MLP neurons of a small language model. Each row is named by its layer, matrix (up: input weights; down: output weights) and neuron, and shows model dimensions 112-207. Each number is 128 + 32 x the weight over its row's rms, rounded and kept within 0 to 255. Numbers have three digits each.
After each neuron's rows, "fires in" lists the words (lower case) most often at its 100 highest values on Wikipedia text that the model never trained on. A number after a token or word is its count.

L6.up295:100116129171083117098184140181144134102160111107113150152108121134128105127173134219160137064159190142137102158106062163129115104162175151180110128117137083188145148128091155139124106078159154165107145099135158166096090108149113110148119152140144153103135139127121148115142110116161097120
L6.down295:113111113099104179100081107109150098163108198171123097127128131141143170117112099103050097127101114064113146099135110107117102145089093118072151134159108172109189165135137136107144137116060165122177173103196141168123182105134107123129132141127164110200112132134150089045143113133148194093
fires in: "a" 26, "for" 20, "is" 8, "had" 6, "with" 5, "swing" 5

L6.up736:130135116111153117175139110136125121119135126137060126157112113144111165099098124096150159112084131141138153152101156132122173140185181147152137184204162143089158073117087111105098136152140125113155107066115143107123133071158113163131146142181136133158135178142162150150145151039117119115
L6.down736:140107104099096109118122142130136047129125107186120123078117135139117122158112147102123108151079088129119099136067077116110107165114151191143123099142150124095117072074180120138138125095131157121160123149116078113168131113095152092145138109208177137108144201069114119143146131083085122134
fires in: "to" 34, "the" 19, "at" 12, "year" 5

L3.up793:169138101127105176080177103120148104088129146158084157103172098093194121113134176088144115171185106104137075088195125141099110117095105067174075116134153128182152117124108163117128131128126151108159141170173131096105144120126079161143144142145167126139080198124052184073099094148070158130
L3.down793:073151122103122081088098112129094119094142140090148078128130147143140191142128147151116182099179131091100145180125154117106104131182152146114151133113133144177135177106097109117117121086110108103080156139186178065108168118103146145123124119106085144173123131148138135188140130122111070148
fires in: "school" 18, "program" 15, "however" 10, "film" 8

L2.up810:091151138124157119205068137154123160091077153134096101120140116115126117079100144152120127112097120111152064106138125122149117142173158105194133129125115170142153133114131211149104124084202165123088139127151159085125141143139097157141151136136152172137113170135134190130111111166132078105
L2.down810:090139054097102150117145159156095102127106131138132109172147139076146154097093129133103098090179098116182122085217085112124114145129161139131117181175130184149114130108111171144122132089177120118131183072138059116159077114128082149156139134134114150124155169151126155118112101161066114120
fires in: "a" 31, "was" 7, "to" 5, "been" 5, "improve" 4, "include" 4

L3.up611:090142133121140137126155138191077136120160057141096118062129129115080055121159100180151137098168114140141173158139086160106170107137163133149112139100076106165088157101146093134062114120146155134139120126173136153140091083144099060174164136115122164179142112096137110116172109083145144099
L3.down611:115094186159108128154164127147159096174166200141121148144150155155169158132155079102114148144144144149112143135113121091133165141106089092116137137071169096177133112151100165144171089178087064103127119117156095125145156138118115069117109119124136174137153082121100037217113131110146088137
fires in: "a" 25, "an" 13, "may" 8, "could" 6, "not" 4

L6.up428:135100088094117131138113064110132192131145114140131133159122124096145158074082151081098198095147204141140088096121105103139183123138148119137138168144104171130169091102142159110136133087170125074139152154193115105096124078184100132125125131114132151185093168154061099132133180080136175128
L6.down428:089122146155142112092170147099127140112184129116105112124123137100137155141174101077070086130127120120174172166144165194127134196099117127137165103092122124081174129106150119108111140135121143160126127109140141113127168139167148117093145158115162132075178138104137125079100138100115101158
fires in: "her" 17, "its" 11, "there" 10, "it" 8, "this" 6

L3.up731:123101089126164153167175136101143091088119134150109097113126129077072104115122131115134091104118120116128045090154176185146100126169112108167179121084120107116173102162108153091175139074120147154171148067108174098200193151100100134130158129133191149157107150115108143149133118051089111108
L3.down731:166122103166088123196092170063128111084173135080124115148143138160171184163163154081100086155149121126127179119077073167108125145121152122156151067080108135140109187073071191120142121126131181168102158091113083118082130107127130111110147145157103097071116146118107163136055130134109193129
fires in: "which" 68, "what" 11, "match" 5

L12.up267:194172142161112067154142093164109135076089119128169129096126111115142137157145122145166199106106109063127130147061166085093141076194144141130130178114085122144186040097085053121070096120188111065164123072131088127134078118122114144135142106166206104155120135140148156094123137102166190188
L12.down267:159122105135111174153093089134204149185109192129097114106180102161158101162105149090091144119125155076150070134119134158116095118133144175156158156109149142077107172105078132077140196088099150139129176083102155130081123125109000151143130134114207130169111123138140139081079125140143123136
fires in: "an" 46, "the" 8, "anomia" 4

L3.up696:168075099108124136083147169200114091095129098102097094098124086101144080145181133119163108127145069118135130095154163105169142160176091139092118135132102132192140084108142155150116093081113119134122121050138170130210094154154126115179146180095119155160119149201080094172143134097138138132
L3.down696:125111119151142128129098208104126083070128150112093131126122168097145183102185056073094164068123164134134183137121106133126183115127094166118147110140161087123118147079113082157111119141176129173145109091142077089103068187133123155112138128087079075112109119136139134126159111147117111054
fires in: "to" 48, "than" 9, "without" 7, "either" 5, "you" 4

L10.up160:122146099098111121095157157145146100137158138200102159133152114154084103141111180127140149180151159086124121105118129119093092156154102176101133126117133105103147124105059111122139149113210185149177175091095134099120054148069085161176185113132133125148111102124100156169096139051140170141
L10.down160:115129115072135110162123140087072167162091142121117162130091146158068138144123123133154129124158132158157168190184127083135114207170112100125157108086158112138090083121178090167095171130061093107092014117075136164131166101174144116117098120105119147046201184113163133159123113115097103145
fires in: "the" 29, "released" 12, "to" 6, "it" 5

L12.up266:097124108116096070115120123156152120143153107155119178105119088132106132128172142108108086179106138093166146097137053138145131176158149150192109175087045108201201104109107163104120164099096125189144098120148151140131168097150146138147123142103095207097142093082106130163139120144203107125
L12.down266:208160125109134221118149097137120130125109117152161153199119126115107094193115136188130145084151104187206098074130160083128127089088132093115118074165183128054114143150137098149109146088149120127123124196130139176087098134120091145121094078115172107148119186167117105152141129134101117121
fires in: "a" 86

L3.up637:113203056151119109112216139165130110062161149137131122086169146136147132093135158083124124140129151106128085090189128126114126155186167132168125111176098179096114055070156122153091133092087120137148105088149153128079163129136088127154167151149128134121114153176109060160160143108091095151
L3.down637:094150111135145165144087109108065160120146093104110104069124100229106138094094091146198146132181158162145142080091148168116111115132086156099086155113066133143158118160150158119112141126166134082116116151160165109172134097074059160146180144133124165109068100121115122157092130127109164130
fires in: "different" 17, "such" 8, "certain" 8, "known" 7, "to" 7, "described" 7

L2.up375:106095123093130152138127127178082158135087127127132091149096150128158131118199110198108141121149138085131097138146060146124109145150153119102139113161093154162127088092108150124065112102175114073063106146121117123130137092146110126152144178175142114186113115134103166090193106080168090163
L2.down375:119090124101110170045129172142122114110139114199156084179091156103098143150054171195148122110169107152123159181124146135090116148072132105115190112138148108159143142232116109158147132156121072179104188091137134109127116123111072133060108121100089105113144180183143116103130166151160142147
fires in: "its" 29, "their" 27, "beijing" 8, "a" 5, "his" 4

L2.up380:101170103127109137191195143086121125104161119176127130170140083086145094092175129134193146102150137142149138131145066104147104080137153157157101152170106089100166114036103128125111100093156142123100178093119147148085112179178103132209102162098165137128129140098126077065133103089114146169
L2.down380:099152107074167134146104147098152163096011122123158093091070128129150145091099149093124131152130143092166106088110133106126113128140173068082134120075081165109064131139147102153102150110151140125132084144205143108141120168070117131117140176133178156126118136119120128138161170135124187203
fires in: "first" 25, "an" 8, "any" 7, "temple" 7, "either" 6

L5.up827:104135120108153172149120160093113135112151167068128114184176108096110161109133147138121135129160188100152124070179087114153179120143105132062099175130071142159137154101061088113161152097127133121188146158179140142096122135182096148127101093175138135154105142137126156050103167085118152153
L5.down827:102123087144108162145072129157112151138071150143171139128124128119091156076143100133156086096171138147115096106101136137110130138139176157102164177120128101154111144127120117117079121073168146138061230126181135123177134109171128151148158127089089139116142069075171110128162179064131113173
fires in: "this" 38, "one" 15, "that" 13, "another" 6

L12.up171:109102111164136209058102136172181125107135122142155087074130111138131175128162159067162145087104130097148192080117134080206052152141112116103186161121127126136144111070109080122148104112158102189186131089154129159149076090171088119069144168134128141113161140100140159164103135127077114121
L12.down171:110129157134178134145188170152130147094127096063120103116138121125143173176143103143164147137092077166078116126168148140099097131078092120066138105130077125103142112117151122177190115146077109096182123124140156088124143072075096104183165157198085142072130113183116116156147108142141088108
fires in: "to" 83

L5.up881:122177062128135122098111132149128061114129127142100105120120070182065082084170130162137154081159153104150108103140137137184100146165121046113154099194140115084096131112141114153161148121100129141183119097137059143097109163204091102124104162108173126146118117103129138112139161122175081120
L5.down881:146103165111183115152155155129075109147130063184128103107103126188150165184179127096176093075143107121145156113172099127196118095167142080108096114097142094051151128139171114172126139122069163119118132117085098138112154109112113177102134105170138156157106145147144093204145128073080102099
fires in: "as" 42, "although" 9, "when" 5, "because" 5

L3.up281:099059141147109165109105111132140102116161144136149137157128163108126085145217159102142129154148125141132131110166130118148132185143125124124131169142141128119109069128163109107102106074121193129221138113150117139137126148093112192137173150163144203097099148062068106103147184129134132078
L3.down281:115113121123120122087164101092196139093134137088102197143034078175105126134104112120085148166128127109126144070162087138126141148132177117140113102147194115111130133098106154114137141121117182136211132109102182130131114143145128186173184159182156166152103150098147064109127134158133107106
fires in: "label" 17, "on" 15, "network" 8, "agreement" 7, "aired" 5, "released" 5

L5.up593:115137098097131170094078147170075137102090118175102102099139125112113067127155092178203165128166125135146178083108082177074156185164117135175092114153125147130141119126075088159075119120131087145119108071147119108182120088178114184153124170163165139135118163121129134056168096107149141126
L5.down593:128132192140061140125154096094158089147130131169118108144144154128087113059169131114185121110112142148100156119152142087081105093126136104169078072151100051158132176114064109101153159153134149086219147064134114157114120108130081148091094125147110178125097129123131188078139149132138183178
fires in: "was" 22, "a" 17, "are" 14, "is" 10, "born" 9, "an" 8

L3.up668:128101123092105103120115147126100143131208107116082133134173042092074097122123152120119100144123142153141131108197140132122152140144162133189153109156111109128136059162090079141152116129150159157176208151146098108099115108066094131165122110152146137182098195091059094088185096103148107136
L3.down668:148092148095106144099061126079120142123138161069100129050130111160164153178146107114092181124128117129103152141131171157123099109084113183180143184142197101112205201100149115126126158119155097134117134108113143106079090116147114136099136115144122120096149162141126150099098178109152091111
fires in: "business" 17, "small" 14, "great" 10, "jewish" 6, "large" 6

L2.up426:108090067099147114150119142107137172138187122156156120168114108160160162135089069152155169131125166097135147079140125124158126120128138159164141121139135122129096123118145063135188091120130130106142172157106146167092080122136101133185148140090119149066063161111176112127163129102228138159
L2.down426:126164110117110148140144122117158130108176137064192080144073111129169131165124097127116123080094125123133159180157110126072152147176105160111085110178158209146165122151141136178103154132119164106148107187116087165088194103095157150115119166153079163163127160142089109114100197116083102104
fires in: "united" 22, "london" 12, "madrid" 10, "city" 7, "oregon" 5, "1851" 5

L5.up502:101154108144096119100112100172150111130080086125178117064160144141077065133090155089144183132131156119154130160143171081125156116147122151167116154124048155158169126079121149122103114103198102148085085129149098175082095096110091161163106088133113132116129165164075165058178039093134123159
L5.down502:201140128121104156193104135071099119141091104131148123108140084109148187120120133123112183120134109127155145049112114134163129191086133107088096160078181107123110167107162103171141146155099084134093109131102085100128076088114130156112169122098135055110130103110134159110126139119183130105
fires in: "a" 38, "an" 14, "capturing" 5

L8.up166:130162121107100095127158121130155144106082121118063156132117141139096147070100152082137173135123198125131153158126133097169144164184188166170077138124105119108150074115089131142138138134177134134140199064141116110100134182158090187147109165056175089187137092077112160130153132132121137169
L8.down166:083134121145082113108135080134118138145106117108116202094122131110146139123158239074164108158129078110084143158089155138080083120147112240146130138069133118133170102159131112111117153151084124093081086150140066107136185111079066145113092094131104041172157078095143151114179123117090152112
fires in: "the" 98

L5.up35:099161097137125156111078116120062155116121144108101108126180094200099116107178181153100194117146182170126115151083162177120145201190099137088115104164114141075171132128110146139122107111156097131148186100157179136072070130198088162144103169178097155173118150090131087121140183071098161116
L5.down35:181149061148186136174103149110145110137106094095137092111158148073127108109092093141084067141152181139180119163159114108146111132108146068136111165125056149093160157166114157123091159137103062122097151171154111095147148158097167090111112132073118107157059119141096154117127139144129112099
fires in: "s" 23, "following" 12, "this" 6, "or" 5, "name" 5, "the" 4

L4.up390:153109127132161109129165151156157109125124158143157136040086087122128166058151122138141112170105171060146141089133096116162125088135121150115117181133094079155153068104097119132104104088131120151167110076099140119143132120126109156154130161090139111161088181098128095110185168114159175110
L4.down390:175126131101128114079103125108168098139128085129121141154105104101171084159169087171120123171112100097116137087077098104139141137188082099129092145155107098090123131145071122082140168160113103129136112154130114116136138120100141147184132154135179167171082125110080130143129136107117148114
fires in: "the" 54, "between" 7, "on" 4

L4.up221:125071061068108044132156118163154147142109116181123123164150139139104173101141142110159102105124190111125078103189060123121115067138203135122134157177089079152127082131125081118124116082128121121149166095127119110119111138144098141163147138086146132145096164120104169083134119124195091146
L4.down221:150071168131146156109128120148166108106094118168107122165125122131107077109174169133124088160076124215109193133138147111120167133128146171133109087143112132123112052132081118155131095106125198123078142151126140106105155183151075146139113124137154051156118125168094075101176148112112183166
fires in: "the" 38, "a" 17, "000" 10, "at" 9

L6.up698:098124119103126080126162162113159142128176116187122131124142110153073098120143117111155185073123104085136137166096157100137112156162126121179174093108103148144120120137118221124158148112186165182152110073102134139089136185118117136225164192108158149119104123089107078140121091102135104147
L6.down698:097155095120148162060102142111108175136135075104151150090084165167185096184132080120140203125113179161168138105105128129150128079097087130102055191124111162142169070099117134153104149106118170156165142079118110165123090103159133142107131087123141124195186149119097121143145159027154098160
fires in: "cup" 27, "railroad" 15, "bullets" 6, "warriors" 4

L10.up847:128119132099074138155127124186161103130164153148110106138139142144121168123168161115103168099073127135153118069134107142153144133181184122114115110112129095104173109138126084132157148151105078173129143080094193140127135114135103126151153127193140130132088176131101145163084111043120186107
L10.down847:177094112105169048113205158091133109150165137085148180121136119162160145139072082225109113115116197110089140155128126168164137204134157153121079152094108177111150089169144139080112145134159127122112214105131125114131142097095081097104147088111085168150094112115169085162073167089150098182
fires in: "it" 17, "them" 10, "up" 9, "both" 7, "all" 5, "her" 5

L4.up174:130124044153168117169092138142143147115102115106119141191105118101091162125104159118172158132114147158145141086163090125129144111134098096108100160123123155113162079066130207121186109042075075097120130147089118141092119131148096116144149122152146170194121164150122112151143121065088117136
L4.down174:178107142201175147142104127085115115130101088133103120084134156067152121146094136088191142090125120103127103165137156132098175109158170142145165135109158155096169080128113141111195119113144084108099136132118102147042118141123116094117139036098056073108130099103107089107050132131145138149
fires in: "there" 20, "on" 16, "battle" 6, "therefore" 5, "to" 4

L3.up123:096093103123113139124167125128176085075157141121120115107139146133064076136161107156138112137126146103126051136160135181125108165148101134112078113182159152091140125103099156142133119108193170173179169066131137126132073140153089189125155185148150187067110137108066132111128161136156155153
L3.down123:134172138119120072130103101113093141111140076104127079132137115082225197158155158131126101088098100111090118179103131074121099125143184112138166082098113132222162123088169093144151099185117150099086131119117109208118106079118072157094150147113122095150112128059130174154138157146096152134
fires in: "which" 30, "be" 17, "been" 17, "and" 5, "also" 4, "gmmtv" 4

L2.up190:109140130064103097130154141145114119126155142100090136126179127115120128158159132112186137119138139166144132120119125113133112125141128185105158189105132095028169140136115126127136125156165101092138148129113084179147141113155097177189126153143114148110142127146088153089115140075139132095
L2.down190:123205098129116110102167121117179169131081119086196184115103083120134168146158073121157150122138144188167129096137179062125065165103158145095118118077130147097178168143108083160142129200121098127162132105113120188109095134148121129123096144068093144052135098117160200109102134062125143091
fires in: "he" 44, "to" 29, "representative" 5

L5.up735:034133107105088163103151116114091084119149118166114109091159149055072135120080088119204127109192113155126131094162094149076104095187104140148138146131120096183156121115144127151161113100156117152211171106148185148093150129194114087184088165174141187122117131118102113078128147152068151132
L5.down735:093118234130102105135129088050067097135138123159097104125153131172132080076167099120162097150131147139103098155074104091072107137124140113105111086056120165117157138130132102118117143154115082177112154157166132137138148055140127106141108168087128173140119094120092106105153143044101167109
fires in: "was" 29, "first" 28, "season" 5, "one" 5, "being" 4

L6.up543:090129136119099169096130109200110130123145120193159112164111118096136111101131131168121138059122101097140112134119127134218114146131133144147157169121108093165116094137083086133169103094141126060126157101075111124144142189190124179128130142137116137147117169132128072164150149150178093131
L6.down543:083101184177094102164158139149130165085114157144138188110211177066129183109171085107163076082128115153166207171070095102094148134122121123105083134075112156143113115092142158170094118125089139072137075080105145126077179110119084125141133093155114148162169131135144156091109124148181119136
fires in: "a" 37, "an" 12, "its" 9, "her" 7

L12.up637:131085126152096160103157193150122108108123073144134141101173083141104148124125163151120137155069117165125159171145080080122088193113156124191128193153066145112166065097110031105109117107131121080114116150134074112115119146135142159160135101081209126085090187130160122060180130137163107116
L12.down637:118130105101114128157128154130137158164141120126147144146136085072136138105147152113082093121146144126255120114103086165056154117117109188105126169155109118168107126172137174120093168159128162178141204143123101077147109154151000111124074084090150110184130083111122132141124091129122141103
fires in: "a" 79, "the" 4

L6.up336:115136117096108123074091121140156145134084110198116108121111082149176123125149125082120151125171134147145099119138190138153132202142158138139127153140091139105125066085152105132106118136140093153103164129137121124116169133126110120143057171112141159177150152150117129088143091127094128077
L6.down336:071132116122184155111181121141121186088166127151149167128122087149070153142197108137117133170109163093131158086135157142093091141114132111183084097158093075073142080143135141121151127121089179138152097102138137148111147091191120179115092124124095110151138081104134089061155094092152086082
fires in: "the" 40, "his" 14, "their" 6, "operational" 4

L4.up279:103089167129105071134157126072134105127120165103142070093103100102093154147150132146155104057040073127140129107136170106153105123135132103148161131155121128183155094129159142142104121145145161159179155086129062171165106140158088102124190137157172179133111219130093094153114166147110110154
L4.down279:128127132067068124103144173145105132122068111073159082119144154220128194110095104156108128124128160133187117118157118142165067153127191118091085080115196146098164197112078097145141128121198136112106131152164063194175153106134114093117116114097120140128151147118147124130115114071115164130
fires in: "which" 27, "have" 15, "once" 8, "who" 6

L5.up817:153060124123136118083181163159117121150127125149129130130093130130115098124155158181096149111024126057099116115123121163084097146118213154173097116128108129121156088149035094148170093118238151152098156129124144124119089108139109140164144186112163149142098087135128093174116119120151144154
L5.down817:088172143164153200152136111079124165085133102125169144110167117177092179167097142124196118126177117148095165149144121107147142096154083151088139163135096117131127165001159149106097171114033096178141075117100095138105177165226083141041105089179110069160157124131149142069113138103087125115
fires in: "of" 17, "provide" 10, "provided" 6, "include" 6, "be" 6, "their" 5

L3.up694:127132133039111092158181121122123106117133111122084153193131144084137104093087142156123123132082137146149105119153132108187104069178156113124169101126087085077145114081110137152123118117145098211209156108116129142114137213166110080160142176130177147186111174109165137109098161120108108159
L3.down694:152101154096137066090201130142104059123169104131141145153081116136120145107094187105120058111103172146156111102166157076117128072137158132050189122074124110123123165117154093141141112170120086166109136106125084188160180202122096126147133135079148130175115122135141128134082136132049109176
fires in: "when" 29, "while" 17, "but" 16, "if" 13, "although" 9, "because" 9

L2.up622:101105066062149136118140084101130143107115142190081126141134106153170140090117164135149112147106163072128116132132130180173131144211124184223050116113122118114106156134039109146118153108101095152159149083153116143141101141169097147167119173089105150153122109081119146139091150149135087121
L2.down622:141159141111120124132143099147132152126095131104149143069106192117147131110120151024156164109151094124145133176093095037065130051160114133106111152156137146129158077124220182147079108160139158071129119151073212126140131096106081154141112159176201118151153080143166104117134094153137163122
fires in: "the" 39, "that" 7, "rocky" 4, "frequently" 4

L2.up397:131162078139097140158106151153116132129084135130150161085126083088060085138128125098197114134147126130142122132208066150172098170190122135159125119162118144129156118111128169121063120142145102177190117128170134158104137177173105168121115098111150143178129123125093099064181182130120143093
L2.down397:083137116183149162106118062161096108138122077086152103110098108137178099088124106115194150201139165152210133099160110177107085160146064131166112142084159164088157143122151163115127140196116096099133163137123130105179093090185151119074133144172102118127136153160152114049165142130078105093
fires in: "the" 55, "n" 16, "isbn" 5

L6.up438:120147078036128137198162099133128156123145115157147133145088162138053133129139093126138128161092158075132044128117064114140165102140106116156126189073078199130110120171104120132097144106121128169133130083151136126139143187106127110170175169140136150162109172131087102162147167102081098107
L6.down438:157133086155111106006158158117112088129168124116084145128193148093093093153106146104106157081132192151121130076120083129154149109128125161151153182176139114143163161077131109135173141111189113098098116118166105138124099112157116152119113105146070051100173104127141123150144149124135171122
fires in: "a" 20, "this" 11, "each" 9, "every" 7, "an" 4